Weights of a small transformer language model.
Size: 24 layers, width 256, 6 heads of 64, MLP 704 SwiGLU, 26.6M parameters.
Architecture: rotary positions, no biases in attention or MLP, untied embeddings.
MLP neurons of a small language model. Each row is named by its layer, matrix (down: output weights) and neuron, and shows model dimensions 32-223. Each number is 500 + 50 x the weight over its row's rms, rounded and kept within 0 to 999. Numbers have three digits each. A neuron's up and down rows have the sign that makes its largest values positive.
After each neuron's rows, "fires before" lists the tokens most often just after its 100 highest values on Wikipedia text that the model never trained on.

L17.down451:519485533483544505500394469421618502553547480511532420539530508497399484577457379493437441532554542444387587502512426490577524532545531532525496539490547496466510532476439503461581442544489540543478358543518543472510489555439481580490553531558542408520448435510473502561503584548456559513488591406476562484399461547499416643587553557458474460553487495461526477569508562557504574605530536567508506487478501485492488477449570553523506528439577461499572559545491479453478532439603479563509468483487466537416473567547432517545349493460499460525471548461376475522484558447493547500
fires before: ")", "\n", "),", " at"

L20.down474:492561510560633491471559509474566478481522514494445604428519496548531484540504698438480513426534547570528512509551515568577499404450534504565488501461440444461502568386500453456485462523472448491489471427519609554517509418535581472477526520482400501407490492517549419558488476496605527597481509485501500562479558486540401396494498452449505520608565434442544489488497540467535538489493442557608552567534482492509475514491402449473445555489492481471523483483398480521434483493512610517560522549458436508620451466405505479435436471384523535541582484478477583511525544482380546488
fires before: "1", "0", "2", "3", "5"

L8.down659:507521513480468491518490457547517567480478516491540356565541511566501498501512479486518481431485426459443499523531547565494477501474431548512425486551477468486587478535514461492509562454547477434498433505586440594367490525455547519516404591542564520504500501546535473489422556445549468534481454430435448447489497445508491533521511485472538494592538450557445483417537565549481522505479486513416475362556532547530408469501445541486575482480481574506515493442576567494482487430419439503503510489542507559565578523481606471521486442534428559533490550451582554437511485504583510481
fires before: " ", "0", "5", "\n"

L19.down546:521496491501420570483463457455553523536500556478452502512518492507561511550539515432558448462511565537457577459540561571520528465484472493386537495446377478481455607478604433523513459551542526568552619509543557608404482555445451477491505429559399559496530509558609551480592489539480570578592461495471534426494449530493544451490473565416423594437539486563506455492514481481494440424574494498466486535452454375487502453506504457522404504464449519458513427432482482495478514490503471504438569511512476469463486445521520505530489527500509549481478529506510596512427477591388467555
fires before: "0", "1", "2", "3"

L20.down13:433500453434566441471522527513493578523523529497487414440571476525445534555489698384517529517558490505573573437497475395477469621438555433506538471528475479441501572484522388537635523584454409482547484510548508479419578631490465479455462517548535401498470530464561577496531513464479444518397440531426558517501563581493532581531569479512574521476522429497436453511469479505411526546515471541527544523515473506562503501460438475447509504507489466514466510526504524410491499483447485517438407469491490553472564509573589480495545496463458523548460478547437493561510496500531548515
fires before: "\n", ")", "-", "."

L10.down565:594542486423469489480490546500576460531459498495479533371521575472412553536512554499545466443607515465528534443477507472495550507444483467628510428405566495392478403505505505400564428574504534430501517474495549607552492539485506459516471552487522495461582545495452486532493479436492673517502545584561502447511555525462552475471404526448473461588481450515409457517450517495477461547545420477432585468495542434540611400531483432509500489449453519479515454485443523628516503556448498487463481530513466566485468503593460498456511542590537493553542442494537535506437552477412592479
fires before: "0", "2", "9", "7", "1"

L20.down324:515441507617363524552512445556565495531492636506483501497520478602537494482514498520467499516548469506428486514528482544534498574482406582440489552499547600507500498435504516448535465604506478553499548495494493522492486614424446544474503492539410540524444585418518489535557424502416475565453571537463516482497480537479455450485457548527576379484511394538514448487496532509461492458523514472538527405513502604532545530486423550491511426509487597548435469534396528504523586516530448485491473595492524423577482490532457567506513524470468524455562490519597419539494394517526483558
fires before: "0", "1", "2", "3"

L20.down185:556501431539557495552456491497513447547348553554566539493527563494488559500466638422535437464427555486360479474481512524523467546506450543551479484479483512461540532574547434476467515516548586566554601428476446471475521527477505557471499522497527448458439407573476523495563534610528459545493598500497486496462604576483389567521464484521505475488542478435541491514421564521501452537464529472517500497425518414458500448547521443477519617591466463465582499515517523560524541496462405449486453471464533536469410560595470376567497509486502582533454484457435461525470485491468502457
fires before: "1", "0", "2", "3", "4"

L7.down473:493539659581393419608482531494463541468425507491463471426521534651490509570520525565516504558527486468508499530429457515553439518434481529510473456546522469449552561554521534486603523452516466535531465404491488546500536551408462509544518586549435539489477512485507534483480409527437501531523499536628516632495499497490503523419514556560579509421426589441510600448490405442455549517475509451516534486609480463432484456591458562553518397618517486452449464455481501459447644484552501462474446498522434566522496470544499485593550486464497589608457421569512498539465522470499568523
fires before: "5", "4", "3", "2", "0"

L19.down395:480524421505507434481474425453534588548462530601510517416508629468528497513557355526482469434402522524461550468478551537501532577483560458444445521506460445534421538525601483488502505541501432438581471521453521553426499601494546458428520469498481491569422582559451498386510493525533639450562447527536563463566503547565496586504510505512394515606440516547540447479490491416513569484492489499511538549568519473487473459374438602475543556473431438447485465511532594366449442495435538519414557508486455568523487531509456516415413501554519509485523593507503501531508559566493509520
fires before: "0", " century", "s", "th", "-"

L16.down253:488471480488621512467429436536468494465523478537522542471586509485517459508519596538541516464469441457513447464601546505580419453536518532515586421488454469513464448472517508544442515542386452492502562489525363551448468544564454513556523506442467531455519546470528419445474477450508607515466456473516529496499550424470460506572548563482468477403510482451519432424474495495597488444489487464560490423522471516541476441430508527541491505410434575511453520481500527561531507599501549430460527405538432463582475546403453533513492539335539603488550545540562474462513582527414426533
fires before: "\n"

L16.down490:496494445494522464519504425394432499528541497472569457556526532592493418496570398481511550547476478535536463426509542484580517541531510505489509390371537530522448494424431518557479506410565508483444529531568541553448494545525501457358543547528485475541412469484489479577590559558517519428477554449492443534644468590504515476500478493539525488543512456503399450536544513453549518487597485519531504516427526484514557517501423450572589534447525488517485442475548498547543467459505589518473612524571531484539529539551473394472558595517540418514544510501431602498538503586524428496
fires before: ":", " ", " \"", "d", "s"

L16.down152:492599559584502480496487513514517498571488474576453449509506423420500562588576430536504481455495572496460510538477435505553558493524604510552532583449542475456500491504474508494443586476449427580446468476444532513563459562509572590391490532544470426521506435459538466579576492510453481540556522467465477485467508536508490634496527479446430379492460496559468424462488482546533595474505590520493625456454501396488595606481496389484494544533550545476561519496540483493570460379507565507483451612393492535525549471521418539478518456561472450437490526445475536529535491520533431518
fires before: "\n"

L17.down424:456525478524509513445566453445440514509453405489515501436547503506536463624563472449483570464480460475542459487557494516540447545522559435524485507465568496518509612397531421549462482651459477514506496506405448481549456563414447472479550553451566513491478498442549476415540428422559514513495518546626454521513640539537482497470557401507505438505419560533527484528510505426481422454624498526439536506497501527503503470411474541573490430476507530455449448474476400546506473476558558468537522497615478488497535530626531493514523384487464546459534538472467540548438477521557467531
fires before: ",", ";", ")", "),"

L4.down465:585479442378491559449495519494485438482483423541519464490509447483538481499501712447451400561624449554483469534516456447585482506543556512434516576545510518501491493473539507524521477522505452558498468561508504474542525521530448425521529496458415425474540447355552467460519570483524399496521523413465480469530460389464459517460486564477527454519491460506540569462464513440505471484496468542481499431526459450505481482552459529486565520525511572516579504417433544532510488550564468450489475539397471532507415424760498506452452479406554587467456508526507509532422563567529585522
fires before: "\n", " He", " The", " In", " After"

L11.down341:463534466477461492444466504588479553449467495482431496477552503627463495473413392481515584535508561402512477456539477513471454552529519535530467499529459559576462543512526518394495479586538527510466506580489533532575605503414510593502464433545583448625563474567522516438369501478462494564523488600462503540445532516455510587515468463503530537501531623468460520383472537496490434488469536453499556493492490511425507547394566557445550545480509506546526473520513543485444492557552502562447512558486526562504516557587510508460511441529499456505559461465518474538526541527485522451
fires before: "0", " |"

L20.down393:425510478483454479447449553541487505517498477496584468537513463484496514526491650419476458457506545454587490460480434501431511456416491482487513525512549496555569502425469475438512504517467505475511566489490494488583464411465484444569494499470510569476476547523506647548546525501524423456508578509440543505494475473471487549473424482545451571548594496530553443484389486441518488473504523574508550556595520470488431446551435485524423373479475483458534579499458503523561443553448554569415445517525544533505525514611476432584575433506512544517529481490565432446492526508519448483
fires before: "3", "9", "2", "4"

L10.down316:495491564404594490507505525424509524527574467453534489552482539387447520526522641500468479556536393539497507469475509575445453497557584493582549524562570509438461497520483451489496520542480386492522523438502508503512453538491515476473564436496499438505466488501539501505522509511589522543491468468518517459560454511490481491601450533556464469585526515523429438547550440580511404485548464481492531470533504451528535509558588536460489562444544433528544450477467474507544501513535451428475393426519538513547392471778524495513572493417598465472481461438449507537543517509632464484
fires before: "\n"

L19.down349:383426453474488500461555483538449543539544495465512509455573476497473590442509534556463531505475485525524541531514493510477536552571455566437446496520458573473497503538579416490458569537482536540447479461471457442462476580539455559442377458492510497560643423459529450563449515516426491496449548433521442526450469493493494448502451388509527550460429549454543524520534506498593543413467497514445495529447448614479500655518596457516537532518462512555419527480414416464517480485432440559466443459388465518489406442625517516446535599536536449502537463521495528506477559496528449479
fires before: " "

L19.down362:489501517562474395508480431478434487489409436490496495500543467460443440534505520429512471490428539536494410516580531528454494464491536526457398463490465521517467500505508472493507574548479495504523497513504443495553478483478511611555490495475513465547500465569469536481520459462517639506503485494561485509460534517514445510431511451544526578559530512495463494503508498571540444463439560464431518507484510481499523545469537475505526517432508454517477461452527475512563623515486505462469454547478522391493463479914438398488453448458520523538501481525568506422525504512432455517
fires before: " |", ";", "),", ")", ",", "."

L3.down133:401496457539514410416518352478561425415591529443514562429456424592420482473650415550544578423505512484538554508553535439515482443536533466553521564489494534558515577476518479406446505543516519472506425437465512445488465550525546511528468536506507513473503529518485365481498506436472458471516475581472509453591515435433558518497458432402573491503603530471514551419526638507433514478411501501555499502489470531517478514464487444582486485448453498505463493527441421457501535479508466584507408426497491470523499526671557513508524445568498470500503427449484557563394589447494516516
fires before: "0"

L16.down113:378525548430481530466487392444415536399442465459485488495429445463510634424501515474375497504487502538559446521499505470552472612516444530516530588429486523577521589614505493491542447489560505362581460543460585458489445527521493457491504434488459563489513504533501542501480561526391466565466411497509566553460507561503473502446520567431540440484454524435520494435452479455504505482413541455548540431418496457481500440512426549545539506494507484522442557598505487541420555545455510489552538501521543517598464519488475497497514444466577477399487555558521556482528534508507511460
fires before: "4", "5", "6"

L16.down463:431605495580597511425487485444558535565516447480458517469459465467488539529514659471473476548571463531545489458524518578457456518499442457600501452532501466452438515522520505423564469471559532501508469469560537464568416460536520468443484440532482467419453456490453513470505546393469499434480462520469476599448532522532522606508484559522520508535463505566497507526459563464470536409423539587556442586560441519470487553489514440561528529483424561527583402450539545442464482519497483475510527528477410558466495443656559513527513530507447490549568503476523430527503546436469556472
fires before: "0", "5", "3", "1", "2", "6"

L13.down370:502459499510451510488459447474482429490538439505487435537492478433476573512482685582375506502564409624464537576504503569601501501583589536503438545537567457507524452528480465508536503515502476510538500588489493429493506478491574537556578511507504428507483541423510443495474452486401385582478539360372504464513505461519496501584583519508437570475486546523555518533489526502415520421451532473372511508448550479484457437491539530504509488499528506549481470473388541536512434542502460466527528524425519473619538471630579542531480502415530506525509447505405450526476426544542562536
fires before: "\n", " The", " It", " He", " This", " On"

L8.down147:612525548510611517521463454585480554538553415596496535478434545503487526525496526479508594533492554471634496444538487489410522547553532453513642469530477555499407502541464558501489551498572566460484490445508505596481430511501505396548558423608543470549496497485529455502417527473526399620448542560573508480552477542511486437454495421435485474509501430419413553466543516477563539482556550602491462435515450487523502561495455432503559512472513543549454467479469475534483468565533475579467496520450499574535515506527499514410556560501490516546468466465559452441536536447473522621
fires before: "1", "0", "2", "3", "6", "5"

L17.down596:489475474498509430411486493586499502472506465509584439482558519509547462485466680478530530543481387526425463552486493508509533499504477528523511489518516487459506475470482502422462536475379548493499490430487420471539415497495463419490548510518455533521457575547494546439506526523428523541549539425409485482516539589412588470428526430367455389438431546467467441418449478459533517558383495449472468562524475444452517548476541445548419564548411522533478533517445474529482533449482513579440582529501522534591546420499514514414568590442634485487564521557459585544471593487444541452
fires before: "\n"

L19.down619:495529514403510415485543479566449466452527434514523491476558466511562511436571688441445588558460497516496501466485530518444553479441468424536651530431427512515414517576476502474503542513447595473572579507569495529509455486485552565532431578530580503458474419548514550487492561514489432543449658549504520486553553533553536460478538511511496511596491483489469452527425494417480424646529486460489512494453520542539512437549478571552536523542456536464518502493527475530559472560515528429409442555499457670505472473565453425485553442544537472562460502511519430536537448558458480500
fires before: "2", "3", "9", "4"

L4.down548:505534520455552370497477494413525555522483426465471469480432454413444533546513511576488420522416579493445419509525465436512427550488489503477608487587522522430467536514551532466470511490521459460503498442475467504499560499590419487501513551538487443507455383505576541524496492496524427561450489582482471552482527482518641527510482543457538520553505546543334449453426453483502451505471470572484494439509426519536521477546523528658530449508560606440531543492542492550430613406544493506434479511543467529549345441544503593463432525462481547592532568452397504516526521506491495500
fires before: "1", "0", " |", "2", "3", " "

L13.down348:447506538521563506496477513511482472535488548541480433513505400656415524437492446450476521477496531544473522540521483532555514414483492512550529500594506466491464547433503603483395569590501521492508546532523576516386478540549499511503464571517449523508550453671539478525481390507419383532463517479499502499537500465458556614500506383416408479467527521509428532453485559417409528549470528425491483549579479470534511457429580481526475388405411542517513539523452435427405517615481481483507507552448470406499501561490485479418442536563485474497453447452575514555407518471520550477
fires before: "0"

L13.down332:453591522511526445514444516538415488518488632502537470574479412536432447552474533467478473524458411471551548454475517442418558503492454530461440496612459482461511443561439499424551497524509542446526471521503553416450617465525505578442452536557450467490472560436534555605606461511580362570448571498521568546546498499521530518424460505475455442535541540476542412532509479484543523492448541470451567502538581514530481545429477502535628399494546540488457490527549517602415503551480418487492506475512498536569530458607528528492538396504476498507567523501596449457492430473474547529
fires before: "1", "6", "0", "5", "7", "8"

L8.down249:469497434461465516636500468463520483431558475516465534501507421432486425543497468445470477511538549483568424573583525462509494493411490511508532530455516502513494534572400559452487396481522464533505460490499523504460377488454416507548489504467468551496586437576542482593529529540479513504507528556439539503490411452543415441603463479553487553499484489525600581545498572486397508438534477585546514461436521543526476451533464491482487422408514551432464435524527535459464509484484538550413521520515502484546525513566464490533474474408530390525530469459500448568567569492596422558
fires before: "9", "q", "8", "ola", "s", " "

L7.down261:540527509609495472542486444473520556448532517559471497496534574525563521424496567486544556585519553438524583476572467493531488510496420460586505491562573472406451546438527586565499493496499560539453554483450596427490499490526473526453632527531529540506482537533494524448509503478538590518568491547443488548529601519465456503518522569480405515461534471520445438522469506484441509466498526542558440479555441589463551519430582446542494545552481481572555439491434389407423555434465504579555601524472507540494435536552508581467508449527470502440538451548445501547483583443415444547
fires before: ",", " December", " pandemic", " March"

L15.down233:512534522577533446514416469432560494491463483485504484477502602472491534556523560479468513544495531445540484496542400431542479531573454528476562454512472537551411439427494603497508616563506486458531483473613618435529523416496479427634515608457482555548506500584508376529448528561486487528438496472536565506469549527549493425429486424475527507501433530519429470446458505453506448416600428472510499476499475459503531473506456453467484509574484474504454625520544480476518608421480607533587438493423487503508391531455510419444480471421566549559539574509498482536551525531533518478
fires before: ".", "2", " |", "1"

L19.down37:506484493546510500425552550545497443481487459491417467457483462531499470480542532576465537490415481502498428430547612511503524507558512453627554520466526546487484502452493493512489561548412606537423521406390475499460475545485531482550533623502639508466555471518462506477563495410510395479417558528540465453559543419531506420474546423576468501490568533485388494487539481546556419515539487549551525458555509524459391567457478592470557583549494495443454550435426456432475587595401415583477517505564474504466450466553566547569564420518533452523487473539487531457447458506523566571
fires before: "5", "4", "9", "6", "7"

L17.down439:491510542416572460506486533402518491515463552442437521486519495447553480541426939452502459457473511495486537497486543392501494526453496415524493492549541481502479450517508510410566514450499506501544528523442530492445550491499508456585441479443512462455450544513500550447452510512500455542401465503416482482513504548520541524526515432486499528585511549565575564469509511494433490486485569509478556546452554473520450516548524449440502541462503485527488499530559492508532522434497509479560491515472485494493528480458474450434493559502523453502513568591480509518466488501394573485
fires before: "|", "-", "\n", " "

L17.down7:529527515470493467438542542554515555474429550583494458578471450604497416477496488532412511563552517538478504360501434522501528457457470475449540500519567544449588553469485478573547467510494525492467531478578447524506459443425500533503523537460474486404453471497521509550539551497489499484482609528474399475466429543492480414483482542532556555513543407511481478462429533571523420470453444480604580475595579483491495489458479545476521460418430474403478497579484487558513461569592435484497517542312585555558401547633450490521511461517499559386523572434538499566522517555482474496
fires before: "1", "0", "2", "5", "9"

L10.down663:456489537495481435391499473532491554552491521482508541427489484459579537467477616495558468463509476636450451458579520578560519576519519566392459531578529546441501480478585510466517531499561594547545476519456594518512507551566474546623492378466484490461490503521440551459554442488542470515438445446523442468476502451456470512460465498446413535466452520503428513581517546541466609508529516543438483565425492535502452416519579487514537487472495481589455514486455535508531492554531525502451506466503598491509536436665509433410565571462511519438506427448544552456436548429563438493
fires before: "\n", " ", "s"

L17.down471:562448542511531451455478427476482532588554635513507505479477457483531538520448440407538484578502509522584577497531509562583486477507470508544421543485460523485554581590484466455537472488505525463515515541560509423444431516456437468552529511578544531512519554569462464432479558567465535498464401543524540569506493524514533468481467474487505487465538482472399478406400448434587596554480428484598424489453558454472533491613482472489446516494596492542494391517543547483457518479364459491433444502451464439562525392584555579474494396513565522454564567553499470420547550512465531488
fires before: "4", "9", "0", "3"

L8.down146:512521462570511511526561509504445553554519575482476491536489561559541573498536575465630470446555478424423505466492549614519479457546443500490498501514485458523649517559490448517522538517511481496445445525541498509463382398562566526504487457510553559535500561511463579444533502513488454460476525423490491478439505432510388448461442491482573496467491511385521537543484451510490423465620585553504450518542591552477480483409385592565545480505585468544540571455431498611515544482412507516542508455469418497483490533523528535575468482473542485629499527563524494490460586502486555463
fires before: " ", "\n"

L17.down362:474495458469530452495549487583473536492424465470529560510517473630390403482463592511423446530488469531500368440573570463483435484421563562521535484462509501583465494472518541422560459527537535497536547482489530518519513498462504468547482531493430493617515452455435473441534515580494629472454567501471495565533474533506458399512519587447525565481572557403517522554501355559466512392590508556466553543478541556535536459523531526399499492433450495506492461531479574491502488488480429484479517439508427593473408523550444514470592461476555398486470535483540552507429509550542493546
fires before: "1", "2", "4", "7", "e", "3"

L20.down690:539464513528575495470544495493495561468451478510525470482532454499545531451508562478577448539464573449521503437524458500499559485477463611492581375597518478500497548463554415440473454520560475513549563440464471532500418501485490488532498451488506546533445530488560532486454445624442517559531531575523550605447407527526549460525470559499478527511579489571572619527530528531456461506606494514461532552473472411427501485537612548472551577509474559514470432459446537517456527425480557551519476551472511552539535470665463535470463436525551480554572544472482511435428465574494500590
fires before: ",", "1", "5", "6", "3"

L15.down10:519574516491528531498602445464407492557508513621435467539601540515504565531513482496431519442508393608505522574460493489470564440507487528548413528449492472450526521516460542427483440487446523470574493514489530621512523530548463470397507515541529521549565474494479503479451469582474419530464487496438576558445504517454584508614511473500555498527518429432548485427460455431564471453513488527463470421487519540484410419513492567465548500525491458551418505441579427461582529601401494460501482464540530471543543552384453655482558507418490496408481498443551551488461608496470531542
fires before: "5", "6", "4", "8", " of"

L15.down453:485480434530534485535429533464501523496513471476459475497538527454529432457466537512534483409449460353526627517515522525439520461475472525507581474633508503506535422581506559543533447572581525506555467472485534517477483469433357477433572519482520487549456451534663500530561513509495417512562523522496452513489458506527532503391479559503474471520574404517521480532486478493520567574541473511503533549547568514485485515544531532511455554418474460481467461436498576488472471503492466457547518562383546541525448499492548586449442518464441509428514462474496466615516404522528419538
fires before: "2", "1", "3", "5"

L20.down285:449525507546410478576481488511483551472473538461469359574503532473549447489486641493547539478497507460432448440445535500497450494505440509509529464516507472480516536504489452492474476413450561472546436548401487552507485458512531552496486581561541518525473520455415434494493493421580463557439496467482474452473525485519502556630531463444541512419517534466468467482482589534497454446526517479470507486529536581521448527505504500542530533482483481437591541513557412521413511481487473532520504361514583557568539547164417435418424516443493493473495504507561483509463561483508454492
fires before: "\n", "1"

L8.down40:497443529495534529453519526451489569496647531463531482512525541479477572535491527427511389504528502519514439478549503585399487621538542559552493497557558457467517500539502463507510517476501487504568497561422476462495544573460484512493445484509442456464434475520460380521465594481541449554522415454517534551497472548466580544512469488486480522547460505522473503559580523565524533517520565459409478492528535502459515481540597443460480529470433492481488540595545486618463463522509432517579490458493495455496510522822528492561485491468553480553577433498508451638475537520504513556
fires before: "\n", "---|---|---|---|"

L15.down123:410514534448503516652422504462460494549490512518455468443510394487542473524509545524558524501449452546443490489451499528484531599505432470459513420453433443506534482528507383443485572511508577581513481521537485443493482452464554460576406466443460582510560431543498559478487429583482455509467427523416385491477510507521490522493543568495576430480408448500471521485572547466483467472539482427455525577412559423498462463510512507485511551498496560554480516550428425520599465485526474564474556519391510452408506514495608544557473492479382552501438402545446427522549531502534410491
fires before: " |", "1", "3", "B", ":", " ("

L19.down119:552533488512497429462474544491518438426529483509462478481522485551393344489476474542466503506479487415507503543542565525460427483485562521537539491679441522446489512373605391486533411520546473538522533476476454536471400533525526483497508546441513465544484496540472464496377524408383578518577519477460399375517588462439516430475514491498409555455570566537542472458494531529519586455556473559481515529438500491545531530409516547480532401467557500448453539442540496480471535519449459506503467515575522528433407538637549497539501510532523448508442582440624476582515488448431495498
fires before: "1", "2", "3", "0", "4"

L9.down15:491573599438522510435521454545460546491563490528369493593565412488529491516517660465469519492543470492511468413510538473505457536493448373517473476481514534530522541455540524496479424573494476516512504508426460440522419557574487511502494374599446444561486468471570522429470453479604396544506465485462469486443463442422480537576573552421548443520430492607538563499557441492455459508536532472436493398598531523488459482450551580571533527495521522554502456454504420434365454447548539444500511519508408509541521528644535459508525524464435477546467498492537507431473540521596537487
fires before: "0", "|", "\n"

L7.down178:498523514515523502487456569478456546453470357418529474460530507450482505530481692466585345487538483488488490471466458502413476565502554483544417489550466496524478557530607468544454518457573421462508441561421513618523505537470454403551510513477480543486485467612454516518505488495475370476597420499505507546482457449454451598597415457503424531556509480527469626544459508517477513539541424533430398422506457480462484491480522508518521546482532481497538502484482521567491486493523436553362479536487477474535509541702551498530408574494516491511543516465539564497443605499466468491
fires before: "-", "\n", "2", "1"

L10.down645:497382560454583419475477510443522454456513478454490470539601587487541534434567394465619499548593519566508509522543508551502461572521473528521538489488452493419456515525418502479408553450482511355485456560427514502515405535548499582468538526515390483466436538545549475491442556506521431436525553445495370459438424466455453565494581446472568461452547449522481484498532530516465548505455469548452495503419483521444478427501502430395517539572561508485497508434515525500493514531506478345346474493526491516484611531549503476515575605519465451517482483579572530439525526411509437570
fires before: " ", "0", ":", "ties", "ous"

L19.down307:483556575511436462544548595522562546484600539517506573516510451443455463459488496520550513403593497508536524463407573446478484471561505482450571510569507519492558571540396532560459450505543471444526516419486575518479473446583441463494553415394551517494546495423525465485532577462517455457495527635380435450453415566451406445528487524527490518534462435493438529432533514467498528491539521500590437479550541482416550575536376536492472506431576450513578548442399495505499457577531396506451503474525480506449515486585449565542584508545445565554533478538456384515506479532580382521
fires before: "9", "4", "7", "3", "8", "6"

L13.down42:478451458548500503538486453496507528574449480468541540523497452583453478548498595524585497459520579536489546554508629465580483542440407536450551458483540598486553509485582512477557455503587477465569511476519474664545459456429470509542531413508507455483519448484433521490581526489421618445528479551524493491470541583474552475515483525444512455533451450468569509542542423456447473538494545471517486444495396432455595423467393543476459507576393486480498495539468485525543510617490434504490484569398485523582461387443502493531501556584486490564474488477530566505465459519503522505
fires before: "0", "1", "2", "3", "5"

L19.down125:517501467421462516570566565452473516412564526503564469489595493563473476471521428495499450465544540576551514490436491475434522466524573453545466539534447507565453486569508482546601493527428435518600523532413521602512413506510425440510412580423415490545487458604491381465462486552495482530443467515427501519508474505528395477541526427504531482521500536462489492437499520530590529516545434576517426551505483499540537505576508503457520450381573475518526482464473408410425457492358505570534488579576536554613531448546509537474493504565467591487551455460553536510517484513639488533
fires before: "9", "0"

L5.down458:481478452475526517479468508535512548510562516492509482458528572527480463539561662477480460518488477546518475508525501503465463524539545463474474498615525539512482545455498497491467476526577461444486499511495509513513534566579528466585467410500477479481531459558514445574457514526494529516511503475395402478495459465500473551562472526547491473473527522544502502539524468569457509577455513539457428523454505484405506508547496538509414523509506516578498516487495436477487503469553399500512442486487463517471489464962524517540472472500536508460491471476517422598487558451536603490
fires before: "==", "In", "===", "The", "2", "1"

L17.down182:558576500547507576486532480497609499548529490494524483499596529516407473541461872566449507493491452470524537569529571498386472510515503489509511433455527464479498546437495472491520472515515505488488493383529512445407470592444529463489511613596560469577517479551554541431498585462454460496428552495472499505500555499458570590469543491561583464474578519483525517471509478443522573567550528592541512535477450457539513448506564481486471458444483549509515495506469452530475523575506508467514473474487476519506453484554563519503573495470508497491542575575523502430555530544525429517
fires before: "\n", "-", " \"", "|"

L15.down338:603481415477577471590565572474532457513457473516401450503552557519467454466559588544488497500495452618428517475536491434421405504475431426453455546481461481438481539566557568467515551542476479446482453449550428400474380554461546550445420531564497534529441462481510435513537515566525449533512527497574437479478543475479521504365540558461493548536491500496545529482596513515420527523575509560530602547518481390468507580481503500523386516556488525511576549559435459365531455556483496568529550521429460540405515425472427474592450527512445472478552493542461472583510536519569547493
fires before: " |"

L19.down333:538545421497515543480496492466481501476475511483546491533457563438490538472509651411515445572529442517533499522518457478578463448476529395536534556443462570413512533495521569495482482511589536510562564485536478419550450506403549522536583415498508461487497479505533462523459551575538511427521596578509487482468452534491533489456478592452512475505559491509466543580511451530474509537554608514495547509609529452510435448489518472418581469518482390432562439560493425478498452397538530555486466446493566507519461406807537474454527444561489484485554541531562471551378533479496563493
fires before: "\n", " |", " in", " and", "),"

L13.down307:402439514535489585458485505521503481467522601486451506503548500515402543492523490531585524458536476476551449517566514536476529520474607516546488503475379545454517550497467597501506513506513493487443521470533496511544439528566582562535499495519480528565506498466534410458519600561474481546545497418525446603498624576458458582365487494520550462513513487429418498444503542525470540460563454536516574434466547510552487473417499486469495504551492479587511468505541459523489354511577465514489557488472392477497498469528534454563578499433555478522488417535487499578549515449621517459
fires before: " |", ":", "(", "\n", "pass"

L5.down211:495420500500535497424502484457580510474441533523507493515488530537424476454522543462562456505399500571597550459467445491494551508500447490652487468569543455484510558514515514497467543519463579407575519524393508559522466579460553577549516534479553587539559547575568511506551609528601537519486486497555459428505521542446536466495470447508410529550616542500531465526510572550447448589603435449491445399458571528512531445545513508545458463567506577485572506543448474523501520421472520417467482452550546522547598481580391617583472503548490594523520465495455511433548404469470477542
fires before: "---|---|---|---|", "\n", ":", " ", "ra", "′"